Weights of a small transformer language model.
Size: 13 layers, width 256, 3 heads of 128, MLP 1024 tanh GELU, vocabulary 4096, 14M parameters.
Training: a variant of Adam for these matrices, 318M tokens, 4851 steps.
MLP neurons of a small language model. Each row is named by its layer, matrix (up: input weights; down: output weights) and neuron, and shows model dimensions 0-95. Each number is 500 + 25 x the weight over its row's rms, rounded and kept within 0 to 999. Numbers have three digits each.
A block is one neuron, or neurons of one layer that tend to fire together. After each block is what it responds to, as a language model described it from the Wikipedia text at the highest values.

L9.up882:498526457492472505502488460490442544479515482512505515484461524526511506517502532501491540507476496479461495503475572500449502510520526452534511498520509523501530471473468519533511497463532509492462512519487477541492448479516486527483464499470528513513488525505507524494499502488471528489
L9.down882:498509460533538513487476497533470421566492484520538550517493467495527499466495505543468523516488488507535500494467456475527503500508490473464515484465488536503476504512503488493509495515504524490496519495494513477454518477489476468504540501482515492488529489471481508510541533452480477530
Responds to: Short subword pieces inside multi-token words, mostly names, e.g. Tar-b-olton, Kar-b-alayi, k-id-napped, also I'm, and commas/and in list-like phrases.

L3.up165:461499480454486494451485519512498496502463462494501470549507504552562488539483496472528510493503488535511438501483522539501506527483468517495519471485541496499559495490542519509504503462525479511476463518482459521453489518534505464466480547496492538517515469467505519507536531513499548522
L3.down165:538463516479466518488487497533525529472437520508484493518500578550476503486482488524503491513497462514475499508461517545484493484485499495495498489461499535503520523486509536541476476466542475523513500516505454482487497499503481502491462524533522513480513473488512499511481486485455519521
L3.up439:482510502477466511489489462534495494489530483500491486517501519529489529492483517501529508515531494517533489492511504547483536458532568521509502461499514477509493508470523474483497526497497448541499521477478480522551483454492533491482490555496515507486528527476476483504480497508509532489
L3.down439:504468517464488513477476528536475495518513515487492566499471547511518442515499487472496494523495457494469505495493515537461539450517505505490476494525514463489518478512517528469499524533507471500497466504488465517530496539499509498478484516459460512420545528520518457567477486460471503526
L3.up602:478496517484444490479496502536495533503486526522519455507513483501523520510458530427501491511513507539483442471515485504496495472503522492476491534481485561528508537530509491489522517510507479524496503530548484493514534536492520529524493476445512539501504438529501542508548523506499515477
L3.down602:544464462538448531502453514527517516468488532487521458473506533490490537477477533494476487467468490488452534501493550490483511481524483504474521523520525537459464480495511469517509509452496510495539468496497449479508519542501480478485522475497491493468505502491543569527519492541496499501
L3.up677:483477461520481476476528468479497462477517472538459511536477502530491517491510509488500518508486507507530448493484525544510460523485465522517504468473478532435495503493494473492529487468472517517525473493489486462489489505475535487480503515511496507505532482494480492514467492501508564488
L3.down677:481480461521499491501463530514491527507527494526496466501538490499520475544490494439536473489516530511515489539490537535492452536472462468487512542516520474485424504505486516521528528524443510480540508486529520512498516535481485519512511435487454504539503517516536482480509506518518501489
Responds to: Last subword piece that completes a split word, mostly "out" (south-east, ab-out, knock-out, turn-out, lay-out), also endings like -ed, -ped, -ult, -ver.

L9.up730:499514495482485506484490477489550511495529516456572502545570490466509504535484482474504501534509549518530528499540498527470495492512527508477501476479505493516513512509540515513522476499489492564521519476473523486497477506493468496511501473511500496522506516514534531492523521531500486487
L9.down730:518535503480479567504470512552523482487476490505499474492539518525481504500527519473515489486505476482504475495484541553507507490558529483527490508507521510483516435474501499477494484494462499485528464530459505488468536518474510513555481514488473515463458512499528503517554486459516516506
Responds to: Words right before a linking preposition or "as"/"that", mainly "such" in "such as" after a list noun and "known as"; also verb endings like result-ed in, acc-ording to, belong-s to.

L3.up171:526481471490482487499528477496481558523500436469532520523457527522495483484482474474500515481493494497486504505494537516459492535523503480487517481490519495501497501495487460486487472457481549504503509491521508494481455481494474500540506500503509492538470474496471467520463531530467498487
L3.down171:463500457501522492495527449506506524495538496489544512541461514488480484471527496477475479512497506447475473467505506530489463499464510522507518476548504479509476511538512455496492495505504508487496479518538517498523440533505501492470496464499510450499508490446481464493492482498519478489
L3.up189:494474476511506455559530483488510513513478469480535511501489507537478530507467467493507494505507488472471476502515531554465520519516484494471495495450504507534525494489484489485517477492513516442493539516508452488512469506525501515531486538505519469454470463495542470497513537494535479516
L3.down189:487476451515511497535511459439517528461546512507557520515503515491453521492486459493509487509454483458500485488498518551445470535456507481489509522526509502491451473485531467483460497519542511473491495511523480472521484513491490516486454463522532493462472459511526509470495513476541484544
L3.up474:520463466518501445525493493452486533555541493502535507513474500525472499496506492501519522530493490527476483492494504550467484543519483512494490503467509501524490504500481453501492482447531528467515508508519520489508454486528491512534479539529479520484471475509527488519503517495525489488
L3.down474:462449470503501490539547464492500531482551505512498518523467483503460490505493503486513459534494523443502509478503524562477450543485486499504528501529476477483492503523478445471483488458506499478492454528535534478484471531494493507469479467515500493515482495482506463473469451503539494513
L3.up727:526478470523471500570534495476513562534525490482515496518497483569506499530453491436525511540487511480500485485469525517460513522507484462471493459506525492512492496544483445495500511459534518529495506484522463478512460480500497475497434498481499486495465509487514516484495545503531549508
L3.down727:437483456513507483499513499473525525495529493493536521517490411508513492517502501506476488541505511453488486478467546531525513545512511473472496517537514508523426468473503515493515470507511490517534476547497512509518513504493476539494480478504496497514468491459470512480475504507531492543
Responds to: Infinitive "to" and modal verbs that come right before a bare verb, as in forced her to return, would be, could see.

L9.up519:516468442488463462493464508491510535497481492499532522507483492496510488461481509466493512524538493512498489501483508498462460494525497548434501552495519510531504523508459530514509503469529484511479524487520478506502525486503501502497492519483560507456521477489470506479521530507496515498
L9.down519:497443506511486496513533461497482531495519510482499484529481464483519513500537548475509482501530514472487488494506517517484507538439457514465519526508518542515509454491448479491529494478512464482499509483515540464561486504479489499528500523498491496491534470558477477486471519523483477467
Responds to: Final suffix pieces that complete a multi-token adjective or participle placed before a noun, e.g. unincorpor-ated, well-known, unpav-ed; also same, different.

L7.up131:523498514528505455471490501434475492529519503548476520483485526541504494513472449484469510484492480485516498559506481529533513544530472471491510532526493472481509488521512531509552484509483505530468520528463459521494461501471490503462465506487516496465513473495507525516507484517489521490
L7.down131:470491465473497562499514447489484523535470513490523516488497470517539462514518480523469491434496523509478483471522544513464470525475500511508496463491505487519491460553454487519503519478518526504498520528492506544489499496555484516527467500496465465542506464540522477516503523510496474514
L7.up146:510544498506481442491466457496504525489471488489498492479468536481510547493483523485494510514504497512481474519493511499535495498529496508492478536504519456541532492503500510501505457509491505514490536487532493469490465492482463545484461478509484523462488496455497532509517463480536509482
L7.down146:519526497544502488530549495486479458522537550504525526507529461487490488462487520508534475473499502481485523455518505487447548484488518509516511517500509482552524447474455493510482490468531495518491506450489494481517540523472503493501526493524466498508547526518493471474519521505526492535
L7.up751:496504477504508491509508497434464505561489503497516480519458530517497507527469486520498519514508491492503491505520521528529458523518544468507495526544485503494534495459537488541526434503507520505503533489489454509469508484461490480484427483471479453499460507469550526507496485487574489513
L7.down751:504525481513494515515480452459505450500536503508516504486508503476478492464500512521509491493462529476457508472520523491464499482515527516521568490531487479483516435557463510497483515504479510522510462515479486523511468550491513495493559474533466506468492526487483497517530529525494506498
L7.up923:539488499556514505522526453478492486521474494454509515498479487533489573536458453480505504518472481529496529557511529476566540472536486489511508504469476483497504498483497491549527492505484552488506546488471465545468472488473449503480455526468494527444512456492487500501506471503491518488
L7.down923:478484491479454495506485504496473472542520512474532509542481501513525504533483475478458499482511534461499523520526527490463516533516517503532534493538513492512473471459459487473525473458525511480490518523485561486488470498546529483522556498496509429520479509521501472471509532550499487507
Responds to: Plural suffixes ending count nouns after numbers or quantifiers (st-ages, cop-ies, b-ones), plus plural pronouns like them, they, others.

L7.up41:517455450540461518480533507513488511505522487473495518493482487527567491494502439488521519533516493446463487507488511525535509500476480505510497506447519509475499516515541525504523513489529522531504505507540489513487465443468467498504488506476481541492511441507513493517498484497532528475
L7.down41:507515461479525480461482479523493504509503505503477493532533465500511488489511506502514514538517520451505469562574539491511481558478499477523505503491497514468520564470446495515475497496527490486487485494511554502512520504479521531491467496482492478486500552526536509475488487519470522490
L7.up87:532455484474496495460525470504487572506551467465498475492544507509510547488475497507499480500508515453501524511571516531527499496472458511495495477504475492510498510509541520496555522546514544490492461549475509530535473480461462479527479513529463517495517500519499476512509487474530499475
L7.down87:504483497500493525496508491520483483498435524491475424477502456463485490535480521475482495511491488499491480552514531484500454552556482521526532534524499539482474505519511497533491527491469524468518517531485485475495521541529540509489478483484498495496506532513476530484519534513515435529
L7.up152:513445460513527526493479477471500521519506476476499466551508508526540490513513473523484538540532502513515479530545501503558523475541477441502518512512486499539479523515478509555493513484538506478477471523458528511481514463481529494477509545507489509454499470530511490476536438467515506504
L7.down152:514514552509525512509505487493522493525539526504511523516510514518531498505474526493478475502517431481507499516485534496480483501483515465500487493462513536470526494490473476492487504506538524503522497529537523515503462505519471484509500425489532509512439459482517490509476486485496536494
L7.up897:453510499518497481498517513523470520509489510474488479533477531514543515512489497506500477473517494463451449496483507536522508530485509466511472527465513544510550525489502493495516462514506533469502497487504478510484464431469474492534499527488496510527490486529529505510472458482491491485
L7.down897:501502550469492481507487451449485542500475489528499476489547524502530490472518505487468518468516513478461521519511495502457509504450498513526516500527525501492518477487463499534479467497490550509528520533495487521495521469531489479486508477532482460501464499479505467507511537477523501446
Responds to: Word-final pieces finishing a split word, mostly in sports results, rankings and stats tables: ordinal th (8th, 39th), inal/inals (Semi-final), les (Singles); also table headers and pipes.

L7.up390:507490460482494483507472456529528530501497489496513484551512514518495504501512478481561529523530501518482521495577475534455489512481508516484515455474476510516488497527504496459530478497537483490471481448515484456524480499474510517445474528557530546477491484505506502498480475540474486510
L7.down390:524509464550533522472488532501487502514496494476508503531517473468492510491513492508500519507543475462525527487469472522501490502553499525513541502555495442499495450479468501539499526492510510517489549509459461533497522474532516512515523483462464527466481487538500495478520547507515468513
L7.up695:480491459462474513523482524546523505495528490470461453482509508538518501538486529465557531529546535513507541519501527485500522540519548483462525509444552526500495495547476511496534490471530517504479467492520476478504497536466484513526503499484511541512490513495494493461493471489462516463
L7.down695:509532480487503453469496487488472513561508543515472463495486524511503533450500505535503517475481519509498500503490515483491522475465481542460525485488509504517497544506463508543490517488511518507464510522537474478500479503499520502493420469484491519521506468532511539506514503465548484477
L7.up743:513526519475436476493497510484527518504526558488483507495493515531509475486501506484565523530519534496506500536495535519459453498503534511463495495437510505515524497513477524470528497451486503496527509534521517512514465487483513477518537496489495573510484496545483485494482513550518516495
L7.down743:508510467483505535498491514508516471501488520496522485443480464523509486523551520493505488531487505515503501538487538470536506498515501458487532497522460522548521514509505485534498521523507533499468510483490517472521523514500535491485478487466473509527508481514507531516482531513520457500
L7.up812:537500435517530537498471481505512472530522494477507530501484509505454479497491490488526536544536493513509532496517521536481503535499538542466511483450550504478514488514490511449546511483518469505517515533502540464537499479494483455459479506499503493492482494493486477504523522510495481488
L7.down812:523503518499484508490523456419528491516480453519476487482519457509466512563521513515485453471499506465465495449456546479511522499551504475500484506528491492493489495518480546514493471487510499510497501505478497487496529520501511517515490469528482544541489505528484517486494547496516515501
Responds to: Adverbs and aside-openers that start a parenthetical or qualifying phrase after a comma or parenthesis, e.g. mostly, also known, (born, later, namely.

L3.up38:498483510445495485487533472507526531537523445489527476511509502509527502491466475459553509479462489520525495525515520561528487529526485495541468500483474518487554515513498495530496520515519468482462472486491520496514505530424528517440514477523513490468479506507498499517471503495477525507
L3.down38:478488472502426502493492526470574502505481467532502485514516578520520500502474502493517467516516467459492511494495477524478464512509496494493496513497482486475498499476468493477526517498507499496499480537506447513488496518511468494508515474505526511494511477507480494490523525507500473484
L3.up83:509472468476443508451488468509536492511490510508516478511469550498513524482486510471530531540526523488491524505496482536539486467496504435533495520477481535495504510496527535551463497488540488490483487524515460497498533498474535513472476517477490538479526485508469514526520496533485566488
L3.down83:528492486529540496461462494523507494534496521540474510488511561493502470485504486480491516492508478501500507526492518480499526482514496477476490501540504504481481508488496456494529506479456488507565463494461499492471500547485477534434495473513455478509499496565506476499503470499517499532
L3.up777:485437519469509498496535478505534522532494524450520500504544508507526497511473453490529534537529474510502504486506511489552478524489493432489495525482531491515502483488479523578488475512511470509484478550490526519483504453462452493473499494486504508485518510481471462480509458498479517476
L3.down777:517490517510477545502519500480490537480444540521497491490503519498520503514482510499518498497487517524514509512503487528491497503491480523501523472527525458454542518498526501535497520496501473514495508468496520523512511528570439481473507443490481529464517443501479543484500471497503526537
L3.up957:512491451481503513465495483486545512483499502511507484522522504496528515481454519460512534486477495520505502488507533461520487498529544442504504546464492523537535490545511497517463532514537499481491489479520485484517502517468521494495521459456512512501489494494523528495523508474510503492
L3.down957:454507499490470475514497512489474519530511471485485521480492555499522490495505496504494518479505506483467538494487440465506506533491504508502505486517503534525500439506509470485513519536538498518516503532487446466486446484491520500454498486518497506505527490494547545496412489487446472517
Responds to: Verbs and counts in sports-career prose, mostly "made" before debut/appearances (made his debut, made a total of), plus "two"/"first"/"went" in season summaries.

L7.up640:531495476536462518521534489455489531496480489440534513490515494527522483540486475490504481535484517470520501467499543507506542494530439500526460496504521456491558490506472474520508479514530511438530443523465510482490476486482454484504521504548492512489496522467551503524511492501518538484
L7.down640:509492532480465510513499531513503522460517487522500539491486476502471512528494502490490492479433535531531459456482507461512470509477486455491553493541510532493443456512519486477533517470521537518503472559503524532480490486532502509500505510486482517482499518517519503543509511501486467522
L7.up643:480521530488507516500512497503527535521529528516525535487468530540477476526486457476543535507505531486522523467515501501494499496516521487501495465495506498475481515494476513476493490488484524502502462473523503509464482473481500510454491512532499500445499522453466475489502490519478545517
L7.down643:558488496501475515504519487474501506496493467484539473450508537482496495534497484452508516472486521554470479522500521496457451526475476531540499508519535487472487467501458494491485552513551500493500555543493472501497521482506528520537507497507448492519463465498498510479487487514475450494
L7.up670:510506490543489502512504461489527525487470478500567475503568497520546528561480512476494527525508504483487491480506480503509440518516534456511488533473508467496576509484527523498480487467519545439476511500462483517434467509507486473512493489541558519523498486475523513475491488526491543457
L7.down670:497499517458484514511500480523526522444535483513516430532502515468513539527475527443474527466485539497496534514492513461465525537507469494543469512517513524469515514465461521465468483506486525495493494542520530442509532493492510502473500504472504468491529494539530564510525487531449476534
L7.up774:486508531536483524515515486533502542494493478487494454508499496500467489455497518464517493498487533492468480507503504558498521492528468493470515510446543514498526497538461528476517478486511502492504554506508534509443513454476421477525507505547479533499465504477501443473446525498464506524
L7.down774:496515461493476498528561466521526490526427518523558541504503547466521576500499489503520517530459489492468499492508519463499466463477495455529515442518489517452488525504503521520480522507544506482507521476489514523496473489500504485483491435525543450521541499495545507525478505499523457482
Responds to: Modal verbs such as can, could, may, would right after a pronoun subject; weaker on scattered word-piece fragments like o, on, re.

L3.up214:497529468473496469502519515449546561484461530524518507468518518508507483523504492474525513509467489498508477489523547535520471540515466492508488511506508503528496512514479482541486504484513489495477536496520523479495515525513528494484526510507518492510517499507537516479476471520489559513
L3.down214:547530494522471546507502547489525519491517479515512543503563505483524485500521534526487490488545506463498513505483535481500467487500482482475533493519572506531483487468474519480503518498482517526492489484517523524461488466566530497493525462499492467480494517528489506540471501533508478447
L3.up496:549482493499470497509483512532539527467521514490472524511446496482462552522507497474497561518512459503553477508507538514526508534472566509502470518471503493488534497503528511518533487499470484486490462458529531491499473531511515464544502527483496500526505507489484486521473471551494510470
L3.down496:485483520510463433493506473482512474507480491492497524485552517505526492515456447490473543447503483557497498524464538549534525493522508471556488495500438489473507517460539509508474518528541475509487525525517511481498475467539515496516470511524496522527491507475493511515476492538489465502
L3.up619:539523471473473468519527479447507505474505484526503500502502491501511540518491506505507555506529508474491462527535514495516525476489514515537529511506481519518534536546479496477498489476528469516498480465515521492526461531528555492546494523504513545504496472473500517486489501561506519469
L3.down619:513482531466472472485506509508481532525478474456485489431491518491503537506520518489506466522480520520455455511505526548490517498500500493513495511491503492477560504530522502472515500478518446455511508497492509461501481519535524509484471488484532498471526542473525489521486508483516512481
L3.up881:509491477507472494501451510444530559532456511508499525473494521548476487538507497445505504528535456535502503527514538515506538501530499533497534516490465543520536547521512503535513446491480501516491485528511532514494447522495514459518480489499541521534496523464504480516523470519505496505
L3.down881:445502453557469487548517489494521540472527517540468505503513536518505479475516489500491472482510444497487471526460486515488457485481480520545521506524483526481513514507510470472486486523507550498477501518514539542458463517523488503495475457472516496492499518480476469533519510510544472521
Responds to: The piece st opening a split noun after an adjective or article, as in stretch, stone, street, steppes, storeys; weaker on modals such as can and may.

L9.up994:508523483479498491518468483480533545532495515533538502526496507523495528537454503474518522477492480431481446466513545463505516527527560482493529500439514492455524523488485471539516459488514514458510513516534517486491486450529496517538469488492488533475492478495501514477447500514481524429
L9.down994:483494493452469536523483456455511508482510519511516519519485483511453519499517518500430505505498470484488493512490479475489486569464555486525492500465472507454433521483481500509493456474530517478522479498528506508512510490493533512494496519505471484500477488479487510527519534528487557495
Responds to: Auxiliaries, infinitive "to", and linking adverbs that come right before a main verb or participle, e.g. were canonised, refuses to acknowledge, thereby tends, eventually amassing.

L3.up21:500491490484516462469506506471493479522511509488458477512508501517524493521470528497531454525530511499514464503476504457535534454568490518468496527499486509507504489505505485521484491471549515543445509521472503534449505502485502497512527549459477514493499481518500504507503473465491518505
L3.down21:484516502547511534475495492508422498525508468493462508492534490544500509497526480532459500475479537523501492470456522484567509515496488537512495515525467515515511456500502482483474484528511498508463520519519514489507482500529469541489484522465489510485468502475473516556541466489532472520
L3.up259:508464492478465499474484519529444532503523452537502504512493521478497550501464512499545518530498533508514471482536542489498490472500510467467542541508506537486543505532522535477481489460546514507483472510479472496498509505476491516474511500508510527510459519516540493512499463491507501465
L3.down259:476456487518471559487496493510461516509535493501509528517492540477515498516472538489478476499483542489523442469470469533504525480530473523503500496540521482490498466476531525466513509465529472523526503492495482477534512480499466524481475472486516487491526534501515504476517459524485462544
L3.up333:541522512475499495467437500468463524524528486500466536499441533512542499526471517505482479531506513506514500478522518521528506480545481536492449508514462548498507509550514478465513456481519482526469500500489505514499486505470536502512491508485465515466464508540514483525445473474477496501
L3.down333:459502500475502524525490524517483491501529512527489506527487559521459499487483503510471513521484556517465510531463484500506477470451482512546532515475490518556488447457526496499490561470532502486493515472517524511533475509467490482483481478493501502515516484518474482488537514527528536488
L3.up740:486500524490500446499493467461488529551494519522501490505495494527503519536456466496496460512509517473485513500519486523543521463569548536501507570477517489464496501515544446538490485477505500522493515550460490532443495507518486467500487534480507506494501497502503499528518501450515509492
L3.down740:486529488517532481505460487474455517522533508494487462485554485513484523474479478513503493488486544520499521465512526481547531519513493532528504480516472502485517439515509464488490481502524514507508513508477502528506477503527477522480503538453513504485483500476457535535558518498551516522
Responds to: Final word pieces that complete plural nouns, such as -ers, -es, -ies, in sports tables and prose (players, officers, homes), plus digits inside table numbers.

L3.up254:512507437485489502506460482521486461508538494513543474507478528477517515513483505495497471521486555507488489525502501503540512471557492490507516479466508515506477522541525536474499498446546469505504555524485514472498482511513467492464459550487521513464448478557507515486536513522517529504
L3.down254:501509463500506489502504509533503492455480532505561459470474574503462499467472517524495495503502500515524537494452502466467503492502522559491503479457489518480524535533476496530464526479497482521482527511501512489505471463518466487453487482516493484532508527484503532475530486471511495469
L3.up576:551507482473471536522457488495516537512544547523474530515530502519467500539472493460524484491500471525491462503535514521551432468516526535501529491497473557485534522472528442485485527498454488533478485497502486522485485475480501489542494495513489515520493503482493503515489490493487487504
L3.down576:532528491506468527508491511495481541498479491504509495422457531506462478538444518477482469515495493513519528507476506450478476469503475516542478525489470496470453522483517467515530537519521526498523556507537447505497486491469536498553510499501524509490467479475502477501493515502526498500
L3.up680:507466457466481517498463491518505484494519520455530487503549499455491507521512531494513511528535526523544495531546475514504530499521478486512537512460481521522516492529500499470536463502543498502498483529532494477514485478488490490503473492473494524513512500493478530467497459537492467469
L3.down680:551500486498506541448458524495517493475515561449533487490506537451523458478517513505545459536494532498496474548511487495476487524521460518465489462521557498516536486518467472526519508512509493499511494480513516479532549503483477536544490441532501521474488538479494465457525462519489475499
L3.up847:530501455505503492477460504465510529511522479445551507520454510485495497547509499483483491540508526541537519502517466503525486514525533502483508512471490523522504513480535505516487536499468569516522527482546505469449480466485536492532501492548475518483488448508493514500477456549508497474
L3.down847:523524512487499464499464539540507490515470475511492489478480549434481478509543502498521526510535481491512466544487522492511468525495513546559511495517496521473495509517522472507482500512491497498497533499523535504484509498501493516464552535518511509498509520510509463501481454530539520508
Responds to: Mainly "known" in "known as" and "better known as", plus "such", "well" and "used", words that usually lead into "as" or a preposition.

L3.up42:490474507511491504492497497486491485462488495483525482533489512503522504485470550466499494510533533517499458503517499542492492492527525457507465483481475483473525516483530474505539475501499533477493473483464497499506535461535471524541447516495505512495489455545519483531498511471511492468
L3.down42:529478512502444507519499496496486496540486511528519442508473517501461534493482532518490494445532472524509465481495520493537477493464508487502473478503494506524520547513494508484525507493482504531504478482511531505460479469502485516528479499508506454525491481533530457490513505535503516502
L3.up256:475484530511497483473452478538546509491528493511518494554483497510488523474496521478495498539530559510501489516556495478465510490504532446519457512507518512475515520520526519536538489527522517517464501467506529505504479502487472493499494510514514506489456507536537528526489499544525518491
L3.down256:527532501511496532501488482525505497503459495483513473469490602478496518539499520523509512432502533495489498516498466494487494518524514459507463473502479488494515499462501518497537483516491507512447520520465504527499481488512546490531500471492536480520497479488513475492506517490485510497
L3.up583:473530487493526514489492460519453505526539497525470500529489527521532522488461496483486518528493490474458501471500519557505470535501481477479446500521518533490517475510503520520461520516535515480502511507479498491512521501497505492509487486493500515479502544514520493456455509511483533493
L3.down583:502513558542521533475516518543432521496534513526538435491491556505475521523503467504524483519489479477495519558516489491490447479502494522533496466485505546525457482520518507514515488519491491477533455541457496527497497505466521510496479442452554492491492485509529476469487488503509521489
L3.up775:465520509515498479509447486511446468488478514495455523502543529506504543522507504454523461532513487506464524493534497543502479497539498496493507518498494493510493510500508518523520515498544523508523555520478481527476529507524462504533427526452530530490498507522515472498463485455508499445
L3.down775:497547514497498495423456497524476467496504503506495441493494549513499509489493497515500471499452397508499510494529494531486489482482492525485522485512486475543494517499509513489492525484533503496548511524484512510511518487495510477503465485487508510506509529533510456521512488488477507509
Responds to: Short word-piece continuations inside split words, mostly "id" and "at", as in Part-id-o, Plac-id, form-id-able, Comb-at, se-at.

L7.up366:550508479469492518482486481505529534476500473497541481453471505495496510491471513474501487531502503518474520527548511488512513485533519491461465511510513509521530546538511533490576524483548507486473489460466507492451489498478518427529492495501504509507465491521502501496522509527537527484
L7.down366:468511521487532463513520496511481493513466479514528508503483532475507523516528478512448479500477518494513474501500475501509486508521522513523480466474498484479472523487490511483531467492434477512543500496438567520490478412518506493545491544479479485535494514469469500549435530495504460519
L7.up522:485517473525496489500481462506530497533509506505500509535509500576455497514492454442488515514484488449513534526489467522531493494529479475511458477473525482508503524492508506507552484513522444477465477522479531510484477511502456489498470555546468508481481519517501472496489518536537496496
L7.down522:487484534466450514511546506534528482470540503493516530491510473508514519476474500482504430523452483493479504468484534445515522498463514507495555507520508529513507512487511499500507505511506533537508486519511536546499514514504535481480489494547549498511480555508457486498497492479513524495
L7.up863:520453500485449506508513479454513544508484471428493513488472520530451510521528526470505531505517494501536519517494523488491524478477532503546517502504482500509536509525501488482465490484474474436462488471517492502508459526516458480506437532499516546500496506526518491518488517508481462481
L7.down863:501493517481496519479481539474479512504486482490487466476483479511504520514496473471474461543479488501503469509485522468525552524516479468554528493516475508510503534530525477500509492532512460492443539497503509513450472500481533512555519537522467471489499526475516486559511506488535497489
L7.up989:496477472521479478465535532521486496552540460507480486488482524531518528491516488498525530492534502539453468527504520539513510501498468539512530505491548483480542512533494516500542470458490511486489516531497526443467472482514487466522514513500505541496446489516512448465507504498503473499
L7.down989:541479494483480508493526529521564531467501447491505516474469466529488514493497533459502490487466516487488490503477497489521517506525495483521466474501496483497516539522475451484540527529532492475496478501476502511534538524526507516513542501556480538465501510501509506546520522518504496488
Responds to: Word-initial "St"/"st" pieces opening a longer word or abbreviation, as in St. Johns, Starnberg, Stadion, stuff, Strategy; occasionally other opening pieces like D, Sw.

L9.up359:490508516484512459487468518529477532498479497465526450483483506504467508518512466485501464523550489540471466552488485517526505426531479483512510454488510518500559580544493529497474521481525476490475457488483511500513513510541509510543481501503492521485485544488516457501481472505519538529
L9.down359:518506533467524484492488526435488523479498447476489514544494382534486505523516508533513462501491503500458485537499496517509486458520503501528519490520498506505476552483498501519532514492530443505512497548484465510483527507513503498539505513505490502529531517525467510494497495451483521453
Responds to: First piece of a word split into subword tokens, mainly capitalized "St" (Strategic, Stage, Stephanie, St. Louis), also Sy-ria, O-xford, al-one.

L7.up54:530505484455443504475520508513497511480470507493530477539520543500515486474461526486552506539487504439476468502537537519490480461494506474522491492510511517520474495470514524539433498503524510507529456497512502445542497530527494534466523512510508506491496490511537482490499476552510514513
L7.down54:507509485467479495519473485513511482504504499482475517478543494548480517483480504451489500451516484508528491507465504515497503554478447501498524543453488544491472542501529485474566554489534473492531540446499522523524519521518478509518485528444497543504455484500534503480501524486466530502
L7.up270:540430523479539490465499492486451501540512535503471482488502546527531512508479482488491516512503534467507513505499502491515516508534481458544497469545463545500520516512526480496489505475518485546494451509420540520505484494458511491450479523515522526481528483523498514465496479547473497507
L7.down270:517536489495522510528523540527465492505498494491515510490500561506523538475474477512506557505510522504519495519509468476475515488530559508485484527519499531565487476556500496476501487485479492472507505512464521451481503505497529500433509505523510483492483477516437462488493489516503521523
L7.up704:513497501495507480481516517487482496531521547519520486540512501493552526510476476494511518554496496468478483537491523467474491474545548516495460516487497526499464535517520538489465491502464507508489457491470509511516478552493499489493478496519536497507488493459508528488516502520532489545
L7.down704:487459457464495472498464526466508502484510518517490450480546532548504524535455517481491549496533473495511460482507489552490484489511549478491484503517585500525483521487524510515451569512477494545471526518532474485517489460554503495481509527476505470487523516495486545494462547502489510512
L7.up810:501526430503505493491536507513507515487460520451550490517511518470515491495506494478518488541509472485504477533526464492502478464507524471520535532485518470500496485488571504491532504504534519473522529492522501478490493501517529474449526522521521482504471522516492535467523501548468517505
L7.down810:464514458493503462488501513523476472503494478524509543519463516469496515517494505514487498467512464448478459505490533508510487539491503489499496512498536501523509506501500487520499523512487484491508500477549523502509524514506486516467528478506550513544505522547534522465506504507484503466
Responds to: The word career in biography section headings and infobox labels (Playing career, Youth career, Club career), plus final digits of year ranges in career lists and some biographical verbs like became and featured.

L9.up839:506498530523493440487450486485473472514507474488496494507464533549497519503496489522478481503487471513482496486515473519505486477520481508459482499516500460540519540539533466493471475513492517503489541492468474509504511540532521464516403482492524494455483476512513514485508489490520515505
L9.down839:445544526472473517493505493512506552498505529491528515481514544509529507500473474467455485483463523492487478508497524463476483444492530486511490499489531483513503485494499500520510507512496501450521473488477492525498503501492532560492555512465481492522486543485489508515515488473531533494
Responds to: Final word pieces that complete common nouns and adjectives, mostly plurals and suffixes like -s, -ers, -ies, -ics, -ity, in biographical and descriptive prose, such as fund-s, passeng-ers, econom-ics.